From a checkpoint of a small transformer trained on Wikipedia.
Size: 10 layers, width 384, 3 heads of 128, MLP 1536 GELU, 19.5M parameters.
MLP neurons of a small language model. Each row is named by its layer, matrix (down: output weights) and neuron, and shows model dimensions 128-255. Each number is 128 + 32 x the weight over its row's rms, rounded and kept within 0 to 255. Numbers have three digits each.
A block is one neuron, or neurons of one layer that tend to fire together. After each block is what it responds to, as a language model described it from the Wikipedia text at the highest values.

L2.down716:141076080185141124103192023106196137134151144137177136103170166149113158146151108130133074125148171116138074123148091165123132108203096151111179152132151130149125159065160126113144110145127124155146166096081096176217102132132133149159128059168137132116120109149136151098120133125102129110098085111098119157128054130128153098089151116164111047120153069067117144133123068136170147113193
L2.down848:125183131153093178103135111136186144108128130183131099108146135138201115081168140084179098104102154105101110141162115139097089094097114127093124151110089118107107147162183151144179068175125146130151176150083216071124091113121087108163196076211079119128126169111136139124156143103095157165094141101157093168130103137161108161125107126064097114121139165126126131119142167093095150137094
L2.down984:195167089153104145155083116126175130180177106133132095145117104158143114118152113115094091150129117041160071165066102155177155160103112139136128098152136177149104122125153091103109033168169162143188060087119124118133081114117156165165175155167131125102053151156077134113118112171163106120129157104107134152080152116048179204121121155158107106161111176141122168172170133120136113148174
L2.down1018:161200159116110118142175106102124082126142119094204125155112083072068095143124094074062138082151068136155083143130142163080122087146070155187166152127137199140172135066163120126135140156131133120164132117134111144149162103107139151102107169124123132118148074179157139104134112123187109148124146098134106104175161107154111176133079114206098083158185102200093117084121145104082140131089
Description: Short vowel or syllable pieces inside words split into several tokens, mostly foreign personal and place names, e.g. K-o-vil, Jiang Shu-o, Deng X-ia-oping.

L5.down198:081119156188114122093132071109142192047138122215146114126150079091141121146121102211093037211112127071130070152065148088065162111133166104114159121159149138106142108129175155158158126128121140120140128116130184112117094140200161110146122164099144108137048134089146125120116153164109076051130120151164111127152096136151111070075199121113158151078148133128139110111131119139132117154169
Description: Short word-piece fragments, often a lone vowel, inside personal names, especially Japanese or other foreign ones: Sho-ko, Inu-ko, Se-o-joon, La-Salle.

L5.down1453:073105135141159156117150173141118167105134204104117096134115178124115131067150146143156115179153144147159100086066141107166139152110115174149180115136152140137161088152185158088151104097111093131110185150094124124116146088135126105119100190130133157159115165099143131132140134100087089126173152149189106143124137096135102151125093167135136158139177199093118161133136135118151157128076
Description: Fires on the == markers that open or close Wikipedia section headings (==Life==, ==Early life==) and on the leading digits of years, as in in 17|35, (18|49, 195|8.

L2.down503:117136157133125120113152107134059103120122127129130188148083053104135085113119123105077090120145120148163127155140156187108164174119184149103132098113089136147120163166121146138169143177101125077139110158128129079129080141109104115064085138146039093150180105158127130122127153149169128093109173074106126179096110166114074150114135178172086126174092162181098132110126147064175129105104
L2.down1266:118166122101106062081173108097119124107111121136208117195125125086130135126096104157100134162099163073133105116149130089118085109131102136182120094119166192107196122162120090150168146116136104097133118169121126064090137141127106066154108194116159073113092121097129130143114136078166212134113203166144104131099181099142119134142174098187120129158121131112215166111149104147123110147135
L2.down1284:161093144116103091140149095139149106112171133108167107096131126123131176136151086171108115107112100088128169113142132122039110119134115137065166116155133093136099149087110145165164188103101136126107176153137193144112149055085121164194139126117132121150173153128183157127189130114104158125116117177091094079113144177173049156184119152151171101116129112128091122117101072098095055124182
L2.down1372:099154187157165149115070149082162120114131059163151140148105125123068197142125167136110117141109156123171087115088114141139116176128039152103158155069085133156139129124183116152095141128125158133121135131147132069089096117123114122181163153098071134127096128069126106146097126181118105138063103117122168103142132087064173121153122129122096133074123158152104171134130122116089112138099
Description: Opening == or === heading markers at line start after a paragraph (== Career, ==Early life), plus weaker hits on table pipes, bullets and quotes.

L3.down437:131172135138120178135152083134100177133182098097152160142064118102147127094126114153160131133137098009153152089088173104111122132181125165135081139144158138158097149153104169090108129095110085135165170148114121094117164078111124197142148149101172095160108158122128131120150129139044183162098168180136188104111094133129064173126113176098139084167130140116053133152114134195131123105154
L3.down957:076107115130115133076120074174090080133095168082154129123152070213082139157141129140149117117114154077096157114101153205123075081088141137097133158108154097153087108123096109146112097155187094215157094125104113107107161171171147170162141102144125140122140134079132109110161120050176117124196058110191111133161112099118184149094103107076081184181141111148092175170168113103155114199114
L3.down1105:161134148138135112154100108092111118172153152061174128099102126105114071165107068133161142183117113119150152105049135135102129069152133186103123183158117192139162107155164117096142133123142138119212138125159092139121162050090140136097069123102133117087130176071108151129172124130130137135164116080196124123139117142148143144077141100149156156120078113205113111189097141156140109143170
L3.down1466:155126169092165128161136104052119143152138125126146122108170112108176085133155127068153114142095121137150189067120154164099072116067120161180099181069152109082081116105157153128127102137150136143101139130143079075105175098071122142142161124164160222164100137123107121161104085145130118133104139150174137137081143117176125132143152101184138108097137121126118143135109143139156064093102
Description: The == or === markup opening a section heading at line start, and also closing it (==Career==, === Later events ===), in Wikipedia articles.